Part of a small language model's weights: learned and rotary positions.
MLP neurons of a small language model. Each row is named by its layer, matrix (up: input weights) and neuron, and shows model dimensions 352-479. Each number is 128 + 32 x the weight over its row's rms, rounded and kept within 0 to 255. Numbers have three digits each.
After each neuron's rows, "fires on" lists the tokens most often at its 100 highest values on Wikipedia text that the model never trained on.

L2.up624:117109135159154119184082118134090107133099124148148142141115156101108137119118123135154138115127102100161122051114113164172059115168185063109107134115111128123096170148124064118147108127095146090149072080165096138170123124138086114098105159161099149156138155158145096174076141073094095120168151088098108086086071158139142133148146101174113114131114182132161066165189130133118094139117
fires on: " |", ":"

L2.up644:191097115141095157117103135088101082107128140164174153094127140123116106102138088096103102128148094111086128064112105101143117120139092174133146154127174125087103126014158103097121179113198133121170144187103155089114117140131163164114131195076114107173119109096185046160152079129126132141147139164137108146117146167080185078140148143142107165171155120106170150101128157137179131132147
fires on: " a", " an"

L2.up957:144120060178126176070146124165102079112091150172119174071136119136030179101111118065154112131088087174139152106143162151137140141101146118068090117163074141085100124067162091101137175153191114131086128142158135126155133096174077142119111140066161175139144137155177156112140115118179149097159164169114137172095163150151128118161157116192087080111067148082142093202114064110144145111148
fires on: "|", " |", "\n", ":"

L2.up545:145122126200121120134134147036121079147187111093098112162113129121148097132116094121126089151139127123104151127145118126113111092092098122121111136105138090027104117146128113142179146127132122082095092157162099099165105153160084147101147131105158108142133115094122125087119084102147169126104174186153086110052145136156115112100119167085164086177100158118121096109167146138090147091067
fires on: " |", " and", ",", ";", "\""

L5.up1018:175093178141120106060097151124092148146154063085128094173110113057129111044181144143112103111210122142176104102095132124137187115169116148130151136157131080104115143157109104160115151149075105134114125134116159098133143072206127142126142146158145091147184111080136073125168136158149124119137119091176084175121101196096138153108136125138116149126090132182116131075100203137155071145114
fires on: " that", " to", " the", " he"

L5.up949:131122195139196086106124186157116107112113125178146149113106108110066111100089131121113160123115114123137190110170128137130140107142119102169163122131087117176160125117143179102169146136106135148108100156109219124076134088130127165166116165111136066132133083154093114052134103131123086141063153120151111132132136127136123154218099194140164095077130099096156127095076157140086105051158
fires on: " |", " ", "\n"

L5.up445:155181180102156083134199155127083121129160138118102114115092117115135137119153120182132104136124133119125161064127073134153183095152185051155115130103169103109170068170150150147130113142198173045195125111105088079120123143164145106162186127127220140146148119066060145126172073117102104172159131104142094107123162148129099104117174124116118094180176159133138143133103113151134195139113
fires on: " an", " a", " st", " l", " is"

L5.up1874:131131146110140119137212135148128152179069144106092169103112124127149161071122135152169142156178085112083110125134106118144146129168072137155110100129161136126161045122159149130160111177128029099128069128140078151130085151145081152140120157154155042137154148125132112160194168117154110161164136134142093159096151064086168085145121142131164125150140115113114051145075144142072122160104
fires on: "\n", "==", "===", " ===", " ==", "\""

L5.up392:137126098135137166056120171138157117183098133119096153169182176116129103133138103085172111105217081129163178136176105106149164145134191133105112122160063148114077132127129148118117209159192149174108136110141125111112100128172131146176104127126123136103121134141133126126165138121133141132132112115138147182115103108118138128221167106165159077111089145119092111112120130156156141137055
fires on: " |", " of", "-", ":"

L2.up1674:081128154101115118125112149149133118151152168156054147138158151135113103170104144146163134098157117078102167112160094104117195117088144093141133081103129171133060107054093217156181090169124110122108103187117126104141109111083111113114154115124108101147112069139083134106195155101125096148141129149075106110133149138064164101155135155163124132183059100188146148040132144124123057127143
fires on: "\n", " of", " and", " from", "=="

L2.up1400:128152152195139147163105166137140095147109167082148079065170134135170130130177097172132128114143100161127122071134135133133176112136130114184150144153187191151176092179126183122130116134145151113073133126175145176094105128092137146093145106118103166133127083109183133171140132122173078129095113072123072171047191104017076136081139135117204118113131124150119119149149065149136091153146
fires on: "\n", "y", " family"

L2.up469:080159043168164124084166097085158110194111117131168131119154160108168118176131114168146129135130116076154111116144126099146139108182148119124126104124128173143109069115125143119169188158136138127127132162102175071167079135156094125122120162058089109196159120120179106145119091119078134150067117140123176103068090133126129182143145153118122163173164139129087203133074090149160074139141
fires on: " at", " Bal", "°", " of", "a", " bal"

L2.up1657:153122153181122111135176117125174146156121130123060166056113140125103119044168124163114185158157120139078099111204170136136161095097102026146064056160115134221121116104129129156120033047189117111086069145065145136187120135144089151160127091140109139179162138123142122140105134111092112071147133142062115127151134146141096178136128096093166149130111097118112137135051114144122084111132
fires on: " ==", "==", " season", " music"

L2.up1036:121108181137120119126137127113109138157129060176128114112073075160065094141162098141098136081106104142141149139163120074105122093152164145088124138136102079185090088154122131080124126132163135130125048139176164068162154081148089172102189088103119170194154164118181108115099167114119095087180094084120140114108132099111166159122105108105104122150128191125113137147108167142139066114127
fires on: " Nominated", " a", " Won", " million", " Actress", "ed"

L2.up814:133109150164116101113181065085116051148109099136148149103167168125134150128090114171181145132113095100097152169125131121140154119104093075181184125149079163161135119227161102140164082156085098086118154110128073150140086163129134124083120171123101099105117160151111086141128123076119111063103141102114112162124126083156099144184105091167131081138079153146120139158138106117120104091071
fires on: " with"

L5.up1179:147114200095114111071070179130094102182143135151115138143074091135142129095126147152105097110110152170098183120134062111120160126164142142165144097156096111153135128117125136141176164143110128149091096107137131115081108126148125153122111174058119144074151121161145159082116113136080154059159106117119073082101118136119199172126105100100137113133137103155071125079114157137137152161137
fires on: " |", "\n", " -", ";", " (aged"

L2.up2011:181085131117144147090057134097094157100118149100116074079158120116094148155117181106148085061151133123124131130142178113171083165171052160138210112133091212081126082090079137151131146159132098158165141097134153119145141122088186121113134097128118090172177127182111139093144096110080106128108148097117066124092142085183151143052110121091082097120050106115101122114101076197154158169142
fires on: "\n", " or", " (", "\n ", " of", " a"

L5.up27:137118131106148095177068228151136087109145127173123150137110136125075085079108097096143130162155178082080142159141177127136152144151087137171139120108095153145157168201176151101089168127128136101129069078133139082097152129141126172152104155128139045182116215162107099122144169113105134118161124118126137160130143071160158154133065072144162109093149146108120149141081149132071151092060
fires on: " and", " |", ",", ";", " of", "s,"

L2.up967:100092127126156157191172135152102104154156011093114138102125108110099155108141170175095157098149112097115139058144059065162176113118214141127102111165077069135116141141088079096089141080100093119160106171141189148117095069142075097136172119103133126104158096118164083090141109178193163100093133125100164141102140130168143132090149112091056090150159119204141122084112113172160071118121
fires on: " |", "\n", " died", "un"

L2.up129:126129119079158131215151218128125101124112134122154139151192114112108137146142161113139132116131151136123092144168043126088209112088090086184144123172129121100123140215114156093150140152098110179128182140106120092113067073140091193086132094088143161103139126099118092183090129123139162154169129125120033107116184139148118179123116110129156113140100144144106101095157074151167095149094
fires on: "\n", " +", " Swing"

L2.up1825:144094130210097106133151169150120072160100166100128144116117129140078112128121140178113092080137141095162142097054116104132136115131142112161134133159152093103122146104114202129132163102114092103152106106114103085107080157146131119127146180094137136127161162108147135144182139120142126137141161097127116145077074162112134143074206156135132127104085139150102156087118115167142139131142
fires on: " at", " to", " of", " north", " against", "her"

L2.up986:176099130152056097150122130086095109111106137137134165074122133064131100141167068110146123117177106076077178169137064084124155078133150169092218106148163119088135109113158101163120148134161097090117091124088116096140166151103130186081094177106143083187119125151164104088137074140154175169135081200104093159074110146079193121157100110083173152172117099152164124105074194121085143073145
fires on: "\n", " the"

L2.up2046:163098117150142156063092154154118093153083074185083133150128147108128131143116124122124134104143146089117093108160127103181121153093209140167165159166118211118114119124104169103085075140171105136104135160214065095145125154096041154107153121070154148220196157118142144076137107167138151085129145197147084220104094093097134135157132119160110079146034121213103089158117084111092105089066
fires on: "\n", " with"

L5.up1800:110115161099157127174166134147162099128136069142125114153140129132138075107186190079186077100125187110114165120142095116135188104148114156181121086083105150116085119164112162143075197153112143114149099155122089106111144115089131146087120113128119145092105061134079135115131109201089162128148166134099147086098110145182118099133119136098141148148142146189131155069115129206114138127169
fires on: " the", " a", " it", " of", " which", " that"

L2.up657:151087108128143149154142072112162026188112097102142140187106171111126126196084155158150132107174111126151128105105080189145103168086170140151129183128132163177131156190158130083094136166107142156070151133141100152086118143099093128107149157081109178125079125044207084117154151099135176144125123078084121160141135154167135108101141138161164148157077142129103119068145113150113167121085
fires on: " on", "On", " On"

L5.up1853:163125091150094112116127129120121096129162101093123133123158135114116129137105060110154127087094125138164097113077116051166103030163134174126145112128133157170116087146081129147102116130166139152091130186103121118125045156139113106132206164129119115130129125130126131155163151157091126170147104139164099129141087134116177125107126133143158150103144195129143171146138094167143163176167
fires on: " of", " in", " under", " at", " along", " among"

L2.up273:157109166158119127160109057126124114104084122103104090127146149088098159156095104156152115125160154112139167143131108136118169206108160141117095114096130112103163137137173123176168141161089095104142156091104138161173079123097124070108184181044121114123130163176097096077124115140159097138107131117129090140107076127161165116136090139180134167144073043111109103119135159111072137112154
fires on: ":", " with", "s:"

L2.up1745:111133161147152111186167144078123142171105122151123124066111151138112084136127110176108192180147065109139131119137080135116139101121169123135130147082060193179121199113143114115172124164130091099090126039175139150105153141178178174096102170093102108156116124153128083139126162073066128122149109134081164150113111141111094091172140166102153133183125115085046122104168113166145085118100
fires on: " |", " as"

L2.up29:211070127149099155100090157153149115121124054148109112179088174140090142165113139129099064106128151152126143135113113129182118144147162174131108178130099190137187137144136159111145118134157141113089119147168159081079105116069143164145124152019117120131141149153129096088186091179147165132140201179171148177134141166151186095103111167101154125122134122118100092141101084120159144092099
fires on: " on", " In", "On", " in", " At", " On"

L2.up1054:139143130179145117118127089130055117108121097105049137080137114107074156189154095209166096084143112135081110089179079116149119150123111132111129126187130159157101108137099083139168064148146098083102143117203116153143095118156101153129146143147145128095144110149120113107167135124154124151142142093059145169101126079079166113153164153088169156143115109112117118158161155120140133117058
fires on: " |", "\"", "i,", "ini"

L2.up1995:151181128107150148104156106126107102157053112104171124175114155133141076123143129106153136133156156147118126091049123104146092123158101146146119145151115143133127100101107140081106115096203030120095132060144136095108169084127117151100153149086077152179159097133124124180051099136093128119129078111099144098069165131140137143061131084124077097070099138183110111144113144194170122093151
fires on: " a", " A", " (A"

L2.up1934:078089150155074137090134116118108141224098121082118140069105158117154133124161135120098097061112096057119139114122132131175193116065151159145154096132122091072109054135124169207107091162137062101113108176077151129149112153095100147116131127116100073150109065180098100099173114134139142078161124123118111124130109092060073156142150120136151132096155107150142100111090210119152134103138
fires on: " and", "\n", "il", "o"

L2.up2016:129083090151098106112115124124152069106038141131084103132099118128114138115150144102126079159125113136149165090090196110196158101120133213157179096118119149175140104073136112183103122138105140113119145151074153149082111170084130111130152137135120142119104163166116063142208142107092122158133161119084115121138115187094145160103119118169118162156111127104121132123154107177197115149115
fires on: " between", " of", " the", " as", " both", " at"

L2.up913:144131088154111131144117188092097101119103086140131125137098169132133159119165065172114165131212091149116113175179100124180129090117154147145087109111131162058105140166134075173140214137078108112136106120082152160142144127160137145072132137140136104173112127093172099107100104131128154136123106109173184109097180128103084213190134135120178105111095124127108079086120094105110168104105
fires on: " was", " and", "\n", ",", " is", "y,"

L2.up1308:117074156139096126140144140077097126191075122127148133130126101094174111169168096108145158099166107121090153145100099116111136103146186148112125086143198098154090195167143123160106141126110085131117107122085133082154103117123108178127140121080142094181140152137120095130133112084128096121180112135080095137070115121111157192147115166107197124109121124089133090149094152160098119158083
fires on: "\n", " by", " GA", " Title", "ry"

L5.up76:081111144055169111106096175076078117139138117152148164095104072139144120122153054146135097137083117111076140069168114119137168103107075127167097138204120137128133145195106128131158155125166099156103091132200161071136065104145110170151151167151121126133139151114122153077154136127120139130126134175172097138124147122098178096131153101093140121077177142105152161117090127158094146119108
fires on: "\n", ",", "s,", " (", " (2", "s"

L5.up917:095078108186097104127067178065104132168142152121051119052157118100123131133128137136170129132126089082089199134095110127201101093094126139158109111173083162166203099104166140164167186137127071133091113158122119184124084134149129167154167165078120101169089103141151119174109133147135146152160156167123128143088165136087152155110129104097139174139109094098150165109147156154085120108167
fires on: "\n", "-", " to", " as", "ile"

L2.up2014:149090117158202065119213128160158140176181154133127148085135126118133140081127123208197160089158205114111147103199036162176141169128131057138125166112131135106158110105123127167134135110122129127101088153033149113150093114207119167096126110100118115139127134137090110091111117126121094112105140132145125119113119175127112110158113155078132171093107147168138147107099139181120126124142
fires on: "==", "===", " ==", "====", " life=="

L5.up89:142137158129071124157084107139106094099191165103156086146121108086090132136163147115126109120176108067135195110086146117129117120135091161131091190188074190101140162121157146061108129141100122126124055112149147118074112101140135130081096157083087092075188093131100166193086115170121114154121128086113087138095102160081128153062146129095139102128105123175163109107136104176163132177134
fires on: " for", " at", " in", " a", " with"

L2.up244:162131127116172094116119138137053098144074114124152130156143222143052112078115115138095120122170117128094118143110088091155129143138195132142183161131161126108185127174127100115063181089201135147085090113174167084160135088120145099112158131147128121174143060142119155118149132127120109100182140112178110175124176116135147136135121164124122153145090121100107142096088086112084139167090
fires on: "B", "G", "T", " \"G", "Ch"

L5.up2015:137091119152150123106178127129118052123090112102098154145110163163160150114164092141133160144126108091086101123144145092154099110137138163118117032136150170151146101131177158150123106195109097122138113148134062150146129122155123194107162165149149141127163198153070078144128106124125112169143118128181148187128104147151160122142129145134197131087122143069151111163107165210065086093073
fires on: " of", " |", ",", " in"

L2.up1896:190155145158087136153155081124046087098147096077119104119147168102096156126178137196075180075177099090148132141135137149129147068116138112152078123126108143163080134141169094139086150082168147141150139162174121093160153147195116104151155167172178102093191100120100139078083107140114198081126139116170118149088135141119109109124077119141068129145051096130144116107075076138091111153147
fires on: " o", " \"M", "-m", "-M", "am", " \"O"

L2.up351:097145145123165155119116185131128054109122139067124145181124134163073092077127120165108229164196140135128127172091102159161072146104159059144122144148132105147157100154098128098110118135162105156159122144198196104176092129139120136136090154141107125126089185099151161097146107099163186080193123175136177149106181168137129162109169123105136096077092179146159090090117091113078122091158
fires on: " ", "\n", "C", " I"

L5.up561:163115197164144139102100169091137119138103101153144116120100090119111091116169094122144118101139102146144137081170142119122139121125148162112130103183106126106104144141093068156115154110114053123172138149140178097110095053136110154153087137106110135202140128175116127164117105158135107184143144184162045158103091124105139180126121171093108102141130108143080112105104135155145095123046
fires on: " that", " the", " a", " such", " they", " he"

L5.up1545:192103166202121102088061140126134086126123128119122160116142055111108057111155123145089130128149154141057151120109123165096184153156171141140101107100132055068086084174122138112099174112111034147145108176084154136139155086098149150114092163118172094109191152140083100116160077158150120144170120130114084122126152103113180136127153137105187116138126117163111129086106181155122083155105
fires on: " the", " he", " a", " it", " He", " they"

L5.up1046:114084134121144089154144115169138135121154154131135121166158124129129111171087085103118086076222136096132137151072126126087180087103109135193123116065087169074108128104122148143123124129178119135128102085124148087033168103084083102133123102132130125127173111172191099140176056150112185179148134148136135084103134126122105128136151139177107139130168140137135177048126138096185111131165
fires on: " a", " the", "ing", " of", " his"

L2.up157:104163154129148098123180115121054093158174109169133130096146097120071111176164093056161110116154069152117112137155093126151123082151164118158183136071138128105050098194107129121099107095076118135088041139110187152115156122158107106152144192150105202121111057160147127096137124140091163105106106108128126139121175084102183175102129100101138182137129157099130148105149088145115172180152
fires on: " he", "g", " \"G", "G", "he", "-g"

L2.up1154:110090154134149160105111179138117160155124106082126089134118099121132156123092119140095204130132147121088195126153124145191151126137118114146141112141163134072158096105150158148165160117163104065203135103074182123141014123119125156072191127176132085119145091150106118141129148099144115135199149120079157128082177091103152125127126123105184083141077149121131078128167148115178114139093
fires on: " |", " –", " and", ";", " by", " as"

L2.up527:203105136167184151088143142118153155191078119134161111149136107124071165092093144216139157144173115128139107137158089146153149093151182140189155109130136145105188164129186192182119148126089128141095147164125142116108072079104110143120093165128159127118161095158142088098116061119141091147120137081094071164130158161118128145140115065081131062120148154117165145108183122124120092127116
fires on: " |", " is", " and", " on", " has"

L5.up104:102111083115088116164151122153130085142125168110048136136125103199175187137138201120071124152092137125121100062102129099192133082097164097114126155094133126123079161129145174129126104122108157109091123201146128173175131113107129061133183103141148088122166144095076082150143131102125128138152128144149190115112149116133178117076105079141134136127103081159171126132119115133089130136124
fires on: " the", "\n", " and", "ian", "|"

L2.up616:127167135133128108097162072163109114104129144161085150161094110104143145123116150111120152193139102133106120126143114117089194022165097163136098127072094118126174169111093111159128171069099072107109140124107104155123104134082201087143158146170175101136124143166115139124137144104148152091087180140111103124084133155114108146115098076117123116096124160176062111109072125137055085103106
fires on: ",", "e,", "y,", "s,", " for", " 1,"

L2.up16:157044090141162110069192146105079069149145126134133152175086130156121113170160094139113187170121143124143109086091154180104050150080129143117186174136090116149158087142138120129117206125135126093137119080095079135099117150110131101152109117072124108147122113194100044119132096080127153118133108083101129095065111143130133152125118126133103129076084149125121126137156104133105120072116
fires on: " A", " -", "1", " /", "/", " or"

L5.up1886:128147135187069069168184154127059133169124149161126132141161141157158125135160137132113144197103069141098125126135071110153082110182081117173119129159118130125120131105124059145135153149096109061106135119153103110113102125111144136071150108165073109121151155089141065120158080210143144164155075097150088147134100120131131130163163111110120103120106168102112081058104137172125161125089
fires on: " to", " who", " may", " could", " would", " not"

L2.up1946:102145112157090155132109143060074077204112048131071165154169140113146117123121110148135181125100129113107177099142105067163161124121111130159103077137113125071063112099120136093120153126126125176153146129178137151176099115135114113123145120103101129115120119055087065122109116151127174069079172202146057101126083117157118090113104079144116140103147190100146118150111111121114108099101
fires on: " |", ".3)", " mi)"

L2.up791:129100122073134111110173186045149137169161117178123133064059121138132088139172112104162077138162171160119138147117072099193130153073181100158141090109081053118141136170126122163067127135091111154143085185100076099191101138171121075192120166128083129120092111153127141130119097092180180152090088190163135124112187086195104118112129124160149157130133168113129085112149141104145135206106
fires on: " ==", " to", "==", " compared", "ing"

L2.up134:148098127124121084120121060175112144087136139086085119129159175088090117132133092093111141149135161087153127065152130111200133111143071128148101169063092151111163157176114091085040197158195098101037157087134074158098121109107116115134181158090112134104171117113149080128167154147105180112096127128160148154129170140100114132086137105107081117124127126111171102106156137151136155113094
fires on: " up", " down", "down", " above", " of", " on"

L5.up1685:149088106129116115167106137131163149133115116101140134112105132141168139112087136105128139123129125109156137128075133134095131094158144097165096093104163126125149138106157116119123157171121112161018122164113145163115073196134085142168153173138133124178221121089151091140162053132103131127147122119097101144075132197090146164138168137091169108118124127172115118117123186213130169159109
fires on: " in", " from", " of", " throughout"

L2.up147:132113146114160145155216132066126118115135144138140151146141163124131094119140148109087116100127093149121189082055119122149116117121140140172197128117164131085186113107144098091062234142168119157163053203100108133099148115103134137051138176075171177140129097164158091076107101103094152174143144177144110130102080155116187158115105157146135088171105091117120133145054112150112113141119
fires on: " a", " (C", " b", " (B", "C"

L2.up1070:112144067186149095169189088191127146180081088114167129100107183161114130098137121148157126153137173100117185122127121111112174120091126118155111114122135114122158089160092138110149103087128069135072120122159185102155117141142130126148198118032097123159138137120154107082100151087148170074129127096109032176082147108153115144175129079137150146076162127080125160135082186183164130144122
fires on: " |", " Votes", " 200", "am"

L2.up1835:160131113138159132169191122147136146089130108109124155161151122118137087096045121114131121097110133115106116111133135110071156133103068121122130127132132121144141154177172152104132139162148152112168117095067121116082094130086084148094179131096147187133167124166225156108146105088150137131112141068132149155144116099172132156148187101110117142087105125139166091120141125155141105111120
fires on: " during", " a", " Home", " under", "\n", " more"

L2.up870:120123152173124094093187133074060125137097139092143145138132119139133163086104173196096130123125128155170148170106112138126088126117149152118157142084125129169141110187208182114115103101136157044045129068108077135145142131115174162113198159170149180083163111206144116145117112099123129162080150136153144139070120070132083127120104102083158090149143203129133096129133171175170092070125
fires on: " and", "e", "ge", " ="

L5.up1876:102100099125160119150070140104195054185099141101076123164151140103160159129092196134109049131086142174178104119099128120185154094103123135125132118136169110057106122158199114143104135119148159084115084185123080077153055083151108138095112166130096111167080098162117110090095118140147155189134081102115088166103153151111072145147101098101140133084065109083076160129099201108151126136087
fires on: " and", " to", " of", ";", " |"

L2.up1082:152027171128123165134166068145134165197082106170073128141112121132108106121186150188092118113148126155110146100122080106179111145148188089129095147107203159129089149106130131141081055114124136145094097125105068121111125121118129117129211116083178130123140125133110057115140102101137122103153105127079136213119157197088114188145127095151150116146099134209107168068115128129179152142117
fires on: " during", " early", "==", " During", " =="

L5.up2027:152111175112142087152146122133107071172129122153098144181126104112129097116175160116138105096125147137123137141132109107117126119122099088071139131177058100123087163173136129101101139039089112125137101187123161097152115178116103097052159144123125105150160159111090116111106150163117137135066103201170093157082195097122128146138132195176166187100124133128148107052102082124179151150112
fires on: " ==", " that", " which", "==", " on"

L2.up1306:137090188153116161142134200110135083128115127180149083103100106106115134074144145140136126176125125115087112098110068089151081119156141108137176164074073095111130123073149114120129161150131081131118121126116212140078150135111164126119104091137138126151135103149110071131195122146142127137129177107119091150118151139105156161143151115131124140141063153122120148055102148129101157146188
fires on: " to", " could", " would", " can", " not"

L2.up1551:151105114138115142139101122161089121147101146127108155138123097091147071175136136159113124149132156158124106114108090132126131127115093115144121137107087121064173141142152148176150214168132100115129108152175105092129130123144174179098126130144125145057178145181114041121126120128175115177103160171143076125069098133083126183142132106146172070120088104104115096095123093194122152143174
fires on: " to", " who", "″N", " |", " have", " he"

L5.up591:130099141139160095200146169100099149202096110136130136103092148085161067126129095151151174143110056124108144154149086109153166138118180132147073069120128084130146094115113099112079153116125057134099140115092117141159098181124095137105158158108097169164157066085132104065095118143137134111140086163134154191135153141140126164116168099101140186055088101104118152136147204200065101089053
fires on: "\n", " |", " 2;"

L2.up284:154026142188119124159168157115184118190107125102111160181147183109142128155124091141115176128178057081149192116161140105131113145129151149191116099146112169078107128114122140063097061120106068055132075082161132198141087063115171140131143130167126120150119148122120131117156100148126109096101144115087107128094097098089165126113122088128144198122093109100150133152194132108081116072157
fires on: " of", ":", " h", "ig", " in", "h"

L2.up2012:132149169125109138160134171064094140151144140134129149116147104120090121132151154169152156161122080138091079134150131149148182083120171066156183117085079122154112141176134197113109136078131097155102139168181190139166112117117135071133150124122113119158178097110055097124132077137130118126139150196166112092109135152112124169080132131126126136081091130135092165142090153097159121113077
fires on: "\n", " and", " his"

L2.up1779:093104095095181098110106171157090099117072095105105170124175083046140174119057112136135100136163132134136155098143130124174101153098101160158152071157142111101092068159155133206169173133152127075167142105089106065136106104111094119122161144153115149113130093115137062107204125087135118192113085107158169112100119101078112165138150110056179149112132108123107112084147173106116130112130
fires on: ";", " |", "\n"

L2.up1693:095094147121184094111107161146146113127103161107113166171127119156162151144135103152173135096168105071122142118139127176168112141142172126144110128077135145062161148067143064140180072129081112075107109121109079136134089161163083162131166132107142082093173203121126166141134160177122142124142109165147159139138081116117089148102153146111138050176132154137116109089099132161190143161166
fires on: " ==", "==", "s==", "===", " life==", " ==="

L2.up268:141154113134148142117106177087137079128097154090068140178100092060140154121141106169150174153143095105105177134100091056170172124160121123154084084146134137115144108127121182143127154182143098097142090144054042136136057151169061129121114094153149132137150145099125098151086151108072187128118129146126136155126118090113158079169162053068133135104149141143159178097098094171109093125126
fires on: "\n", " |"

L2.up1561:191140097160172080131122157095098102141049128202176162157151201102131141160183108077111147154172102090131138145158158120138161114040145130149122119148089083140072140154147090136118156140208148165119122130125187078118116086104119178081146114117101092191142127132124106093170134130119174146116118167174132140081181107163179104156116151090161095126096121184131104082119098138120124080108
fires on: "\n", " it.", ","

L2.up1607:202124108147134147183126113105084137131114143122179153152143169077130092103187170167077195129125134125158135134114128133148123125140163098105098109137054108096140105147117092154139129214178106134165164121112098149126094144153202119086109141145142124119162116169086111094101133103137136115077157132135123157121190152128134102111136111148096153066085159034103152115129117166098091112118
fires on: " Z", " of", " |", " V", " the", "V"

L5.up997:169105125136166173158148150135093174116112098096144125133169187110189125115144153119104161111152129181109179121159104153101104083192175169129106123122124076144106112167114189160108128193163158117082170118106125193166125177082135149058163132140157118192096112140125111183128093123156180125117158069144152038070103098122102136102116164182108182178062138185119155112113142151062105144133
fires on: " the", " it", " 4", " 0"

L5.up1980:179078152187100057144124119139158141110112143076056115065151053103111154072136064183122070145166166109099121163179112143125120064149098115141091179141102138140155112130131058094166133100118037130088121131119134125129092135170147144107138150048206108114115093172118074144165107167153134144145131130130087131074149114143123174143174175146126117182093114107183099113116137153125127140103
fires on: "\n", " |", ":"

L5.up558:132125094110165155088105190153111118094140084180183130145207110163127113120100066194135172082100164135163132171108153108158159104105151150174131128131073167148091165115133185096110128147123124099122068150103083110046113087061117082108187120102111142136090149138128133146073167156108113183172128137161139172094102107099103195091104146151166160222105185139138085115126117131134098150136
fires on: " of", " among"

L5.up1575:165165100109096073068072202128089116114158073079090131125118065108103069119121149131141170123139092137121127048143125097132118145160121126158145030140140152171069174101138104129157165122172152116128080121129154114085147156120139136100103149056102098175125087197093121079145135124106115059117125117108092074107102134095099147205108120098147116095081158148093089172109117096147061154136
fires on: " |", " —;", "7"

L2.up48:118122174170155109083102161170130111146025146139111149097168130125123156171119131146144158113130143124064190126149086124142208131100201140155102143112153162109150067131114128152116148076121129127092078155101075073133078113133049113125143111162183113173114125142151166118104109119136142126105130166121117164102114125085126166130163108069109068091094148177143136182075137119098099135095
fires on: " ==", "\n", "=="

L2.up300:094047115197166135088080085132180122119101097095092122132145103094106107169114123129135186136115150138122096072109146083125101121128157151193136110074149120143098139150134187173129090116131131101126097093131115091116053086156085108123138158078124118109096054136194140128165132059112089065159200179133129140144113165087086143166153091109147116110133129131175163190150107128149098183158
fires on: " |", " 3", " Type", "3", "ing"